Weights of a small GPT-style language model, trained from scratch on English Wikipedia.
Size: 8 layers, width 448, 14 heads of 32, MLP 1792 tanh GELU, vocabulary 2048, 20.5M parameters.
Architecture: learned positions, tied embeddings.
Training: 728M tokens, 4739 steps.
MLP neurons of a small language model. Each row is named by its layer, matrix (up: input weights) and neuron, and shows model dimensions 192-287. Each number is 128 + 32 x the weight over its row's rms, rounded and kept within 0 to 255. Numbers have three digits each.
After each neuron's rows, "fires on" lists the tokens most often at its 100 highest values on Wikipedia text that the model never trained on. A number after a token or word is its count.

L2.up328:077132119075123186168128127126089107136154132160103158109132142146091149104105142109194109158128136077113143089131097144096131145105107163169033140134063087120115142159093100090147085131060071151093187117100148133123108130131143151103134115144184081188082122141139108139094131146095126080
fires on: "\n" 46, ")" 13, " (" 10, "," 10, "." 8

L2.up1564:088147128188117156092150114153130134123100147123104146143131060156146120112148157083171128160138033115168172123180100149118146117141103118174089102144175159142116154084086083123139182158137129119144128124180186076184104186151143169141105106104125111048123159146079085099119147093116115133
fires on: " and" 46, "," 11, " of" 9, "ology" 4

L2.up1667:085119118190124163151098126095088091082140103091137146176127141088076124134132204118144122154068114125108133131127092153095148088186042114143083110153130142078111129140096128162116158142122140044141141163101163113158133109118133105104140096132132133101090103139152015131091100089121156185
fires on: " |" 60, "|---|---|" 13, " P" 9, " O" 7, " G" 5

L2.up1286:102079166101128138118118124130136143109157132129180096114166129131115095125094071075139125077136148089149125087181121176129126123151150076122124098119102154116122082073166141120134117108143021132122112130182121108099112130145122105048122104161157108114131134101120135081119183114147102148
fires on: " |" 50, " 0" 12

L2.up986:106129222085055131119150140184177134123135140163108135140081112143113129090145168128101128171142143106087085138132120120086165124147160130126084159146131114120187097106128129139143190155113145111071119120117131066152075135168113154084119114160175154123117138104133090130162067133102069153
fires on: "s" 34, "u" 26, "e" 7

L2.up1487:117124132138117170113130150085091135119162118149090083096139110191094070100125190116126158160058112095121057090134028124120158111143129063184107124087180120108161160096114136111062184136131004093085123118101185124116145144156125154139169125123152103142021117133113088106128101140135144092
fires on: " a" 28, " and" 27, " " 8, " as" 7, " due" 6, " this" 5

L2.up470:117143129130146080071123175186082107130116101201141168167090139159118147111108081132150140193148079111138059172113083129103171129096111107123136138110160102112156161100146161133149122114087079102085158163076181122109050094120131145117155071133118150158092099115122120153100093176121086119
fires on: "-" 42, "T" 8, "N" 7, " World" 4, " On" 4

L2.up523:092158168119062094111167105109118123113132088125097153118147115103115077111145137102055091147140181120112106128122111196064083144115122203067110146134152130146155132089189172121203105159133116072124155190081098180075084136117128173103130090146115136136087083062124108141143142139104072151
fires on: "us" 17, "ly" 16, "low" 12, "ill" 9, "ough" 4, "now" 4

L2.up1410:116119132091133138148091114119109171094141139110128105111117134115132106135125108078130154109132167088162127117203131131159116123176109120132130063136103150090122101114053099115187118117157124104125123143142092087148168130167131122098131083119075110121115108116162203116128217121182099108
fires on: " is" 21, ")," 15, " was" 11, " |" 10, ")" 8, " a" 7

L2.up1418:149151169194146053159146204149161124180131120193131135183158135133180065139210147103148135087083114124099127153232112099115136137133158156131104045116140166110156129143120107111104128190120114119097137178134115091097115127169146153120091104159163163110143038105108136077113118118136101146
fires on: " |" 71, ";" 14, "s" 8

L2.up834:124059095152128157156104074074103119142121101138088223154112133187083187118215143140102080173088108116059167128168055137113154116157083113104144134132127150100164080155156144167163126139083141195084168125132193129138180156198129094174124112130096160102075062119180066136099121138124127124
fires on: " |" 96

L2.up925:149124122157121077146089174097148115121154228125150124098119155085076111096126111054107129086159118117111128194179166179094222161144152143144145155094079123093103098136152126098093087132119083152148140174123157091069103103127149157068177144220100165103179132140171172111100115155106135125
fires on: "or" 24, ")" 13, " =" 11, "ian" 9, ":" 8, "a" 4

L2.up188:101135106217135107112143144145121129131188152135117053140128196146120116113182191099117144080136142113169164062166168133075107121181164102115099157150116142110181169136087126125107158171100153107176094215119133132165111122158137166085143113194119127138151120113141130127133123106083098099
fires on: "." 32, "," 27, "/" 10, ";" 10, "\"" 6

L2.up1329:103099157134132078162150143190102085122145157131123071135078149134130128085162149102187139073134139109106126153148139165052178137161050119111111096201145141104165119094128145114139154121061109102102126186119101100077092075081152152089166104128158130090125099101130086155108041048104027131
fires on: "u" 22, "e" 10, "m" 8, "ru" 7, "n" 7

L2.up91:172096141101100125094130149097117158145099136136117184184112079095097161099146115081088134128121118139051124141105162125163131131120136132091183163115161145079124131116178132144156127158184154113085141175163161106080062137106139181103125114114075183138081083104125117129121078105093091178
fires on: "e" 51, "us" 27, "th" 9

L2.up76:178059127171038112124075110145133121114164108116134112142122083141149107114156175101100143117161111049085080191091112105137167080160089130063132106138157148117152136124135158193176139127158145072144071119089145139084159122148151151146160121124076129166144109151104108102098124088087128128
fires on: "t" 17, " K" 10, "p" 9, "c" 9, " Th" 7, " P" 6

L2.up1341:023168091075115170101186106163124141074191135124128196158141073149021132111114132100078105104126147115124164167066136174168098105131124189125182131130084146120116099159132111136114092094120146161051179143123099186099127144096140172089071082103141149136129100126121104120071154146138117099
fires on: " Ba" 23, "st" 8, "lo" 6, "la" 6, " company" 6, "ers" 5

L2.up1182:089086138130093166112135170114133149095118098129173115110084184074140127080115155118132140051078109150064052067075068127106146061129097118094143158108174136121133109103170144127091104114128141051135090116082118161114112108090136121089121080152113169128096122111137132059108096134125118127
fires on: ":" 45, " |" 14, "1" 14, "8" 5, "7" 4

L2.up1785:171039162107109116186133149146100141129105077124077145150146059121128153097107131105128129120120109127121153115172127134133125116124141105147150197105154150061143059155156189106098095150193151092146101129122141037122078105074138171132115106129045179102178075099106145099125157112131090083
fires on: "e" 20, "old" 11, "east" 11, "low" 10, "ft" 9, "y" 8

L2.up1269:142071089111109111127112140077071133134125197161113122145209106129151128119161150128138084110182118135151126079133077107171135217164141138109147113128055129149114158085149113080152154132104119131165133116086150077180148120126140149100107117111156127133067076101116120080149081123110127107
fires on: "ing" 33, "d" 24, "ct" 7, "te" 5, "ence" 5, "ally" 4

L2.up63:138111049102097091111140158096099130115125180177102099170214115118053114097109125149137098147134144139114102147077105152150116136108131132078142157106147129127117157147173122135099157117106091142078193168161133135141077186169138173103116085130157113101059107101183082115092052140107142166
fires on: "ric" 42, " and" 12, "al" 9, "ally" 7, "ic" 5, "ary" 4

L2.up23:086099133200073127167158159148107154137152103150098119138133174111128126139121160136175061064097155077103123108108089191106168094119191152180065091127127131077133074210185123125092156172094114137118139105144117136110159107163131150139113139106175087164204166121156119103140141140049135157
fires on: "or" 25, "y" 19, "red" 8, "." 6, "el" 5, "udi" 5

L2.up1105:091112054103126112123128080151086143103100145084102070117169093109144084158138174099083160150116171112153097102088158116117156151185093132142126060062110194068167145099089118136094125136141193116172132145187173107180174169138126135084130139123085162098100095129080130117114145133122148091
fires on: "\n" 55, "," 37, "." 5

L2.up723:101137132138091079141110157098154179131172134114148135157134109090149110141164103097094140132091123134092139157154112131113170118148109104128105171118107121126208148125156050186154112127123171112128148184074134123175150140207148151092180157172104198108104133123097118092135163162118122188
fires on: " w" 65, " " 10, " a" 6, " (1" 5

L2.up1196:162060103120092153122125132131101091109127116200147113129146090112103169135151165089108167143096125074095128106196077118128175159155113129100117058156117156116161116129070114181149112121149152103123140196115122070093196132138139134147142057138079119126130109098081089142151129132117168097
fires on: "st" 31, "s" 15, "d" 10, "th" 9, "h" 7, " St" 5

L2.up1479:131066124113099132147100168120052104156094108168106102148112068142104154124138147067173183169160125094118132150102085112080119158129106140061157056190165075132116130126113141085156086120156138150138130170086144088124148168098112179132204110094045076113117067045130109153086078122135159106
fires on: "s" 32, "ist" 9, "ation" 7, "ed" 6, "d" 6, "ic" 4

L2.up744:073144120111105087159126169162084129116146144106102107100162173100151098125160150078122110105119087166061106085173098183103135096138111159170061097076125111075158097118155055153116151116024130150179110117117225124179123147124157163025154098063137130099126134099111116106157086190180110146
fires on: "o" 22, " w" 14, " " 13, " so" 8, "gu" 7, "s" 6

L2.up1371:166107155184124124142128156157166093149153122142141136180121202182170075134170159095132140130059141084082147170157152120129100118149116088081062068166143158152100096132125061115091166161058032130144122121095112135071045104118133113124138132163178077147151103119084120094143169126111120163
fires on: " |" 87, ";" 6, "---|---|---|---|" 4

L2.up220:103173115129097097153143165056125152135136223140124153079119200114136205101132142099107179134136132070138095075094137088096149115098142072172141140116139175070092161147073141098088160183078078118064071063064063110148143110101159229163177099123102094122083101097113122121085141137097138169
fires on: "les" 18, " Art" 10, "all" 9, " some" 7, " Gold" 6, " X" 6

L2.up735:170049104181151202121106113106151130095128115114090162150163157148097156127100183155142077138118116006124139073118146132153164090186126144149079147159110152107097074151118113175106158166088102154071125168109109111125128105155129107128135121180142146101108114149109123133047102097095137164
fires on: " |" 90, "\n" 10

L2.up1638:145098151142102146161043130107136141111139056104113111123161084165097104109119160144097159172105152114092129168065119118142153051174132101093149086139080176095193126104139151149106119133114180098146112159113182152107111094124154154094143143122088121148159106105115092120126092092158128093
fires on: " in" 12, " of" 10, " out" 9, "ft" 7, " st" 7, "ment" 5

L2.up387:109110145137144112105088171093100129115097157171124131169161114135091199110088152093071088067166114127137123141123110118063137125139172136163122071078139109121120157119097106125178117129081132150036144094196124105124065129156134141142145094115132113129110106089152105132166103137136105105
fires on: "s" 27, "ing" 15, "ly" 15, "th" 11, "ence" 6, "ial" 6

L2.up1626:151157102183100121050079142111107117096137155107119140112161138198083102099100169084080147167108082099147176092168134149065135080145145136086107144167096109145160164134124089121152118094082104147175095224140191145182118207195132184116152154175085105052105120122080111121179118117120085092
fires on: "," 38, "born" 16, " and" 13, "." 6, ";" 4, "(" 4

L2.up478:107142094143133161108120154156124049104187129097125100094069120136061081146125136119097136124061118137138114117129107158046109113147087154118068110135150125107142112136086124154175137127095092090206156140065162160131088149126129146006175100125131118136114101126100098105095102185129114093
fires on: "\n" 71, "." 6, " |" 6, " re" 5

L2.up1643:141098140176174156114133176120099025118115113128084143171130166129124110101191142131153127143120104157205160070182073119131098130161106110122131101097116096103144127131155175108110102176134134140152064228127132122129178080131168170116123084161196168132105107104115022122096129126130159060
fires on: " |" 50, " " 28, "ate" 5

L2.up19:160168154125166135100113131174164168133110100122157136095089177094113147112157146097083157146112140112140119075175093106051181093131125109101105116176175199092191128145060172126132143145100125086089085164154138141116123098118142169094151105180107146137139114115115093134114157174151098136
fires on: "ent" 43, "br" 5, "ti" 5

L2.up810:141151160148083182129146060169140126138186141173097128138082142169049144111089104133091145168145129114149103101107090152094076150119098156143100108118085120121133138066116107077154118129135083141134136132112175120119169138170100157084202105148169028165105081122088108111094102159169138160
fires on: "." 27, "\n" 22, " German" 5, ")" 5, "us" 4

L2.up1437:104157161119132144132116115159151116097119104117167130099140191112113073097101115099083137068142151131085068154152143133097122125136176125095121131127126095140121162118146140127144171107096077084155125121143112127112091104110141156093156102132155114114159139107122098077105151130101041109
fires on: " |" 17, " was" 14, "," 10, " is" 10, " (" 5, " or" 5

L2.up487:127165159108158156135155144222132100147131127152193146088066154175118103116169097119167128182107128113139119108140089135116100197111064139118076107089084137193105129129088141108120129133118126110143152162195100148088124148140125135089170101063144134188089074130138123100103148143126135081
fires on: " of" 63, "est" 6, ":" 5, " Championship" 4

L2.up792:135113077089108134117133136124073124126109107234119197116175062123103179122107125078070173097144115114136109111087131125160167149156103132112112096117112123112171126147160067175135122131092107153110107133108169104115101134178119100051177107102123155123171137112088140097130166202091142122
fires on: " st" 83, " St" 15

L2.up962:054111109183171104141132186148128134125140161122174132143164151110094074090121121043145117050088140058122118059161112145124131128162163178123102120142100148134156125097070131120144145162068090133144130144170160136143082111155150117078133102140155082122116137087151055070099150111134086119
fires on: "," 52, " |" 16, " –" 7, " (" 6, ")," 5

L2.up1601:116077122157107107121122166108087088145137083148113136140134136116137192119108125064103133173109121119109107124169118124147170168116088112114175096105162125059128115189204160176108126133157113104209127200136151086138095123145138123074150100058056145074118107112076169124124104126137120141
fires on: "th" 34, "d" 18, "w" 10, " third" 8, " first" 5

L2.up1122:193097052175143158133085150155116063127154155150099120132165171112132126106080116111189204133130122141159086110141104140105107092145104115072143113107128122132115059135130108066132139145136129125139138140164141119151144194158123137128152137093083163078062114094091118142100042077129138090
fires on: "d" 29, "ing" 13, "s" 12, "di" 8, "t" 5

L2.up1296:132099144143117129104117148188087114092125135155126134165175082121105172119125104125024125132110138131126115196131111145083128086200125146126137142195093091070134169117127176174130154145160164116083137147172112096086089109117132144100138022166149096146070110108181159126164101147152106091
fires on: "ing" 28, "u" 21, "ed" 17, "wa" 7, "us" 6, "ly" 6

L2.up324:111103129103093137163081141108117134143140064162118110141181164104107165080197139149142100138142126148139052146115091116065147122104132156156139148137152150123158091133163088073110164135050124140102110143173132060124123116181163078112152095202164141124088136116133074089140090095116109199
fires on: "ly" 30, "us" 24, "au" 15, "te" 7, " family" 5, "u" 5

L2.up1126:084141138111120131091135171125094082144151093140124162100076162202057130105178073122189116173094171077158155072127125160122122153126113130095151045128085117105109097149129173090147123165116087096173121151124144162018136139198148151111159125108198122156087115108133123147093137162071161042
fires on: " |" 43, " the" 19, "," 15

L2.up646:149113140152136131067160164082110168111126095105116179154129176174116145137166135069143089116104141107146110176107165143162092148161100120111085169149120152116129091144091112167103137150105055148083093173159151136140086147169127137082145120186154092117084114133097064118121120080065147070
fires on: " |" 82, "d" 6, " —" 4

L2.up506:125059097099189102119159169106052127148129095205106134149111117114134121127092100125136107138106118154137079062161085113127148070162150121135099132126150131109142174111155129149091144131066158115104138174095099154110075104080109116134156083107126125173129103131102100120122116149093134046
fires on: "-" 71

L2.up1595:123134165134172139091151137153094106187149130149118076136072156113134089083136143090152160139160129129088064157134196180059159122127115154076095123167131117102188110127134132132142100122115145170111132176127124103105102150112128110137166135091143151035128088046189129177132098078137086089
fires on: "n" 12, "i" 12, "z" 12, "l" 6, "u" 5, "y" 5

L2.up292:139130153130107118146177126141136120185163104142199159103187191112158119131155139110248041115155127146121130137075144128163115156149143138164094097103171129074098180127137102164083120158078128188097079125136106029095060126144130170105143108159162146115116117100150144150073130125137113146
fires on: "," 61, " |" 35

L2.up1583:104141123150178115101202096173127127148166062159149150142137147114178168131082151131184141017165139123099088111119143231148108084122126093105107133116170179100155151126134066144139170109083106147111115144141118120148109180139120121127122123137193131080140118115157131145125139069133098164
fires on: "," 83

L2.up786:096152173166124097144200087117130224132159109173118105101093159133117178152137134115117072120117131127166052101153065139120107126154103121091102105116111109136113168075142075059089104146122053124086084138101152125127065106140133157122191139191161097127118157139152124105098126154103120108
fires on: "\n" 28, ";" 17, "," 11, ")" 10, "put" 6

L2.up776:189184169133176208127066143130125090149138160101167111130149186146126081110194124126186146137101199104113129126145123097090156120092123053125059125125133170101145103152082133096134210139072126067175101153169132111149121155132112138113128151132124161115131114113150119159111092093130103169
fires on: "us" 18, "on" 10, "is" 9, "in" 7, "de" 5, "pen" 5

L2.up1254:119135119088145111083133209162085029179140136123167125105139165113127104140126206094156105106112070083113080099138076123125140140104121160161072083111115136069181155175156069174177112149113101131158101100154173120141128143189131150137139128102143097167147115139122140133118134138134117072
fires on: " " 41, "-" 23, "," 10, ":" 8, " |" 7, " (" 5

L2.up572:166115134150111199111131143123064102148082196178088116106138158189110089126101145082188115138144164082128124043113132119141136119107103179076055099156095133101112154145098085098121081148143067145133102143115200119089149120154135128151183101133197094182135164131118128123138119142104140059
fires on: "." 31, "," 25, " and" 16, " |" 14

L2.up715:146134188190173148113116177118142152151162103214139176155131170106142113089164130103108145152117110120107123093191101088090109130121127136098100122132109152136121148144137129114119149160118076149054082122142121129107109111129147107126098107128203121082121070110126127116128120185122119123
fires on: " |" 25, "–19" 10, "5" 10, "1" 8, "–" 5

L2.up722:159177147127158149159106149131176139086219079106123137195143166110088128081126149180177081088091160088135139142132110103061115101098107120157115063147091185103148062106138123126120176140027163142127137097114134101158172121190137100131133117175141157116130142135078074113141075144152156188
fires on: "us" 26, "on" 12, "en" 10, "ed" 9, "ved" 7

L2.up998:165108162134107145177103155142105167097112118128081127170121123115090147137149171129091056118068137124131120180117095121109125126134178119135118086071094112127114156122058073206118179125122112111104191091145180116155149123130177186156147106132129156194143126119107118117105061173137119172
fires on: "ing" 19, " to" 13, "ed" 12, "age" 9, " a" 7, "s" 4

L2.up428:105109124144113159208095146108184161099138095131084137079171161106116136077134101102140172139097121148121115100120109084155146100112143151125093069175105139096082089082157142081137104117117143122186204136179179062086131129099185121140129101126083160117125139107155137122115118074128114193
fires on: "vel" 21, "vi" 13, "serve" 8, "fe" 7, "per" 7

L2.up1061:077145084114103144105171140171087134127161093188090101195212076159132128106115128142177082123122164130143124135083129144108115140142151129106203099164239111175081070165165124180144128138081110083127120146120086161145168110094131141116146086112113150156120126119127160103173055107107099131
fires on: "un" 15, "u" 14, " success" 11, "ies" 8, " year" 6, "mmer" 6

L2.up704:209109096112079114112083150172104115126199075148201144099163140125149050117116153133137104145139153045125105159126097161146144090151156136121101147147127153057131171173088123193124131123168154152170137138109211143113160126207140122134157110088124111202109083140068100109122046154070143096
fires on: " p" 47, " f" 31, "p" 16

L2.up78:133148102153123109114132170101100062130149161143153158156072174053130136100185092116149138182196095119154160205197128180087101178106124119115099074171132110119166086135114112189145131141109106126178157195125138134090155198087139149097150092165096147080133122116162102127096111124126143078
fires on: "or" 33, "w" 17, ":" 10, "ir" 5, "ce" 4

L2.up1542:101148139161119150162140090144133096133149139132094172147128161178083115104150173126118145142109120112099142129175134137067129088195140156108134143194144095114174140095105078087169162138113111148168158154065162132141104112159179120094149123236075107146159143106183136088145124100054115110
fires on: "." 34, "," 18, ";" 11, " 19" 5

L2.up1547:151093131161117171147079145125102115129105134150065109178053129182140116123167137096129149144144118078161146137246079147106155094145065112124147106141146166131123130076128097086159092141144091073203169112091192123149097118086154081140116128122112196110126115132066153080106146112174150125
fires on: " for" 48, "," 33, " of" 5, " and" 4

L2.up1107:130087108177091148119110100097152147092175154097135097167148142124059092113140183103116139064152128102104117167145088129088142109206076161085143127194138158108141149100077103169147153165024092127106100137076158142132120122094143145142169068168148143163106118095183074104116122111072120101
fires on: " |" 49, ";" 18, " P" 13, " G" 8, "s" 4

L2.up569:109066169129135166163091137098159085119112085155129124188126145105088106108133110150152089174110104127184127082211093108120099164125112113102099146085162135163138095094158091081143136100202144116174111199178098122158110165136135154080144131141144150116111117080102130112114141120158084147
fires on: " of" 17, "---|---|---|---|" 15, "ative" 9, "der" 9, " |" 9

L2.up104:105113073189162111089142164173056118104119135168186100124126154093136197116183158178125116124130180124125137094127107140088133111150083117123041150151115172100202113146097179163184175124109072151114150168124121150142082154155132175105187093145177133151059119119157079127106176180125073089
fires on: "ti" 26, "li" 26, "ci" 14, "bi" 14, "mi" 10, "chi" 5

L2.up74:169119182194160060109165160183127105165097116135079106148159164096153117116165088092120112112128084120114129152205158120105153088156150122159076063120114157101114082140151067094068122171073029192172092136090170102086098113189154150089124156133143092131169135116091147120137115179102131089
fires on: " |" 47, ";" 24, " 0" 6, " 7" 5, " 19" 4

L2.up1174:116061160125155126136104148135135123087197151111165121155152146093153095108125112086140108128199143049101119130143091155099126140106155135124117099094121142115163103065069123168116107096081052104115122126152166132107113129121128129096131101135140097120141136107065111069108149167141143111
fires on: " |" 99

L2.up1783:065116107131128126176142118098161083102198095116130077141168104102143137113113132138141166068130127139118082111152090092157143084113171089175157108169133091178151077228155126142134152145152153149160159150123141085131139114191149109165103103157127204135079139120088123108148157144076103140
fires on: "lu" 14, "ved" 12, "go" 11, "w" 8, "m" 7, "mo" 6

L2.up512:115108093167078193175089096156110151166216094126118067152136168113103188103151154104136158131210155124202069115148058097133167145149089158113149101159178137162136027147163075114128108173072075098207161209117093061124133169139143138116090094131107186182107145087093165119106111053130071124
fires on: "ru" 22, "u" 14, "un" 10, "v" 7, "y" 7, "s" 6

L2.up172:130132200112145152152185184099163107155126127159107133146101135197116137135133108056173117135103088109094136126115144158106107110111168109142095105157121153153116176108143072162114131141087010143109080110107103099092074110129134096125117124163194104138134113100114134112109158109107135119
fires on: " |" 100

L2.up1046:102156117134120099140138148121089095150102178172067119132155115145133123118120077139145118098143090124132079063143134144143210105132218075198094079070130121084088158147142100113084161133091090189119172114133167099174122126163148164107118118102096133066141136147087122124089126165097114083
fires on: "ia" 13, " (" 11, "ta" 11, "'" 9, "la" 8, "li" 6

L2.up1222:153153128101123071109126149200081123140098194124130100142228142131108127068129104029156147127129131120115090174106173143089152166126135143114132059190123108149082050108121146074101111087072106104119130167156117089127094151128164139131126105069104126103081091059179133116082142075139084097
fires on: "er" 39, "ing" 14, "cast" 6, "ist" 4, "ite" 4, "ed" 4

L2.up563:081132140086132152110138095178121118093156166115105136085185132136127125105067172128093121187102151090117095097130098163093128137123090143144092138102112100141150102111074196113122092130135056125134115180152149130157144113148149140095140088125143138133058114120112161106046146175116113073
fires on: "." 68, "\n" 30

L2.up13:121114129150122139192125115081083139124114139107070132156182168189111118094082201117141149131153199153083101097137118108133114067108084142139134134061161166087118159134192107109106129119122069104092119129155167126171104112165144184171129147146167111061038100089126088120063131134167095117
fires on: "ing" 70, "ling" 6, " and" 6

L2.up1388:146107169177174178112127062122146124093098124086098127165131145128084171130129172111115086129095141093179108103170137167097162113145065083094091140147152111105093134113108132165138101127113121125103106168188184086164112154126153136147147090172145183106101118145108121140098099087115140104
fires on: " |" 47, "\n" 15, " " 7, " G" 5

L2.up741:072076143106175098123114143146130146130184148138180148107156174125084115140140156148152106108126152102197091098134136183102121142157092165128084118121130136121140126094109099118154153144063098149049136147181119090191056186116116146129109122095145125096112109108157141140105159107087105118
fires on: "," 76, " of" 8

L2.up681:120087108112073141117131159150086155113100148186138201083123162128124159145137105136164101169140121075191115150141107152118125143110094088141154145152065101122151171088064051118126171113098098113136130132142153054153121183132159174083116101207163129168099152148114114085097110152140135097
fires on: "d" 14, "k" 13, "," 12, "ct" 10, "cle" 7, ":" 7

L2.up270:144124119093123181077162182169111094082142104123152161179123110116064108125133118134081162153138124130140074112143095138099064120105174226067150121168111113145182146109089090142141127137113107142120102189199095189154162141127153174100156094098110105110064142089137130128141112188120109093
fires on: "lo" 15, "iv" 13, "ci" 13, "la" 9, "\n" 9, "in" 8

L2.up367:088145088168066081102135151097168126095175148135171128149141095091191207128186139112159138142147075109147112114164151192086127132130094114158090161097124061149123051165074118130124152149120093178107213196177114049115127139123133150126113075138186113119103065108145085127076139131102142146
fires on: "us" 23, "ia" 15, "a" 9, "." 9, "is" 6, " species" 5

L2.up1305:136091166175120099147124153127093149168139091205138148134199134079091105129185159117113118088080086096091080126136138090177124094143186119131083071066146135111123121152119122146110124147132115174077172093139163097097116107213188138143112095119178139129139082122090082113149128214084133078
fires on: " " 77, " mo" 9, " |" 6, " 2" 4

L2.up1678:105068188072126120102126095183158071114126078125089107170104108149102139125120109168092129119144159049179140126188128141085069133143120139144122130182125052140190148101147147118142146116217133087160149202179172116155105151171138184129170110184080148160122068117096128088109162121127101116
fires on: "le" 45, " of" 21, " to" 17, " and" 4

L2.up384:100157145156122149168155087146082158113142187141142111137077154148148141121165106117163148105140145139064129107138167171170152161140152120143133164109142075136069106152109127129093109098125128178182148155139106098179157102182137139159097119114117141088110106096091064157114100117045131114
fires on: "ia" 13, "fa" 10, "as" 8, "a" 7, "ea" 7, "in" 5

L2.up393:130150153121141138149108196160133137145125097156135146125079144167128125094143137130110090102114109088084048104095115190097141079148202117169085154134089131092174071137157116127120125153090054118107112064092131127135163080126127184130104092106196113156136093120122088095133120107087124115
fires on: "u" 15, " un" 13, "i" 12, " ma" 11, "a" 7, " mi" 5

L2.up284:123093163116195192064088156149108135134115132183099123169111111142130107115117146132107129125101128116118080091112158110097126111077073132099101127111126123109115088142115167201110126122141087076081068176169132102143130118143134154154115109126173232097109055098177052129083079143128058094
fires on: "es" 32, "e" 31, " School" 8, " II" 5

L2.up494:115079112098151134158117128154118089106156095093144121128138167114116122130148139142148153138122123083142135165159134204129122065123139128139075125111089090114114072128164080163119126117084124146178134165202118140162118163198184127075147109147092118136078094082162108108130131175156081143
fires on: "ction" 31, "ra" 24, "ation" 10, " school" 6

L2.up37:144092144169159098103106141113081039140086130137110110177194157147049151101135112133160115177166114103106119088111086129148177090130166123171109093141147157126144167146098222129062103178099085123119111113182158103155105146122126159151103130099112169151133122110086154113108160106112102090
fires on: "-" 22, "'" 22, " (" 17, "ian" 14, "han" 4, "\"" 4

L2.up1402:085105083112143141127081134148135084071136154139105095116148139117124110121125155108132115157105106064151098112115128163087126093138146082099107075141112106098144134085083151134068112112116095116172126164189190141159156091126124136045139071146137095115073141118080132119130144147098134080
fires on: "." 65, " 19" 20, "\"" 11

L2.up633:113123178122087099132156157101119066155142060207109198094142113087169146108086132137194097142120079138100089143187093147104157111130186092162145137101100145134107097148121094113123120147093112117114167066068146092135030096100132161132154136128171136144147126119112115127120115170070126139
fires on: " high" 16, " Grand" 9, " between" 9, " the" 9, " High" 7

L2.up1213:128077174030143090108095115225106100150120162155093083090126140136103108102110127133141063142106112089087163124186029089147124200144133132137085122133066124100133149162110166108177119180199122098135094123120145121071088083194119137105222127153174154161119136123118187118128153206127099063
fires on: " and" 52, " |" 13, " (" 9, " against" 5, " with" 4

L2.up1004:096140104055141116112094119120098077126200121117111123105114138164055126127136131133227097124104138052174164153148063144125073168138122065079127151194041061173167164137131153131130104130131100111153147137139139116082133181122122123097130114133090165126139122158093146084124126137159136176
fires on: " to" 30, " for" 20, " of" 12, " in" 7, " over" 5

L2.up1100:072151125098086137129118194095109164110120138130138155149176163175155139120146129086136127131157113120163120141112071123157095120101131102127146102113180107156102081105106115118108181116056128137122133155148151100151131204116162142125143096101144089153134117104121159110156132118153094147
fires on: "ly" 11, "er" 10, "ation" 10, "ter" 9, "ical" 7, "ist" 6

L2.up1301:084169165223107136127120153153128154141163135159114209123101169092124092121177152105158192000142097118094102092137120175127146148164109146144103166139115133125148163068117126105165178150092107126149141157085134134118120133127134099054202125158165183061126089102135141128116151119091106136
fires on: "." 30, "ki" 28, "ov" 13, "," 7, "z" 7, "h" 4

L2.up1457:132080123131149064162119109178101127108108132127141148103102096135151153114112135106131191177122107113086113164147048135110157141135094155125127095131124121064078113168126094165141084128138142161076143145088162088116079107149161130110168114100067181098048076079140131105083124162163105141
fires on: "V" 15, "2" 14, "ight" 13, "00" 10, "1" 6

L2.up1314:072128177080152135096110143166116099128165159151128096095181131176150095083117177108129129056106129101099160113090094135110165147140127158166102079120085090123130114105153152073142113104078039096177125107171215151144125137169128104080169133139170087150060114118146118137127162138109122088
fires on: "\"" 30, "”" 18, " later" 8, " and" 8, " by" 6

L2.up1615:084121145078092108080088123116089078155107163118121123128133154145145116093121160036126128134138073139065107180103165159117181159111195143128153124182129126083113074140123200088099050180117092126144150105175216079107067170096152167148127141111124224119143081078141119127078105084123156114
fires on: "age" 20, "et" 15, "t" 12, "e" 5, "ity" 5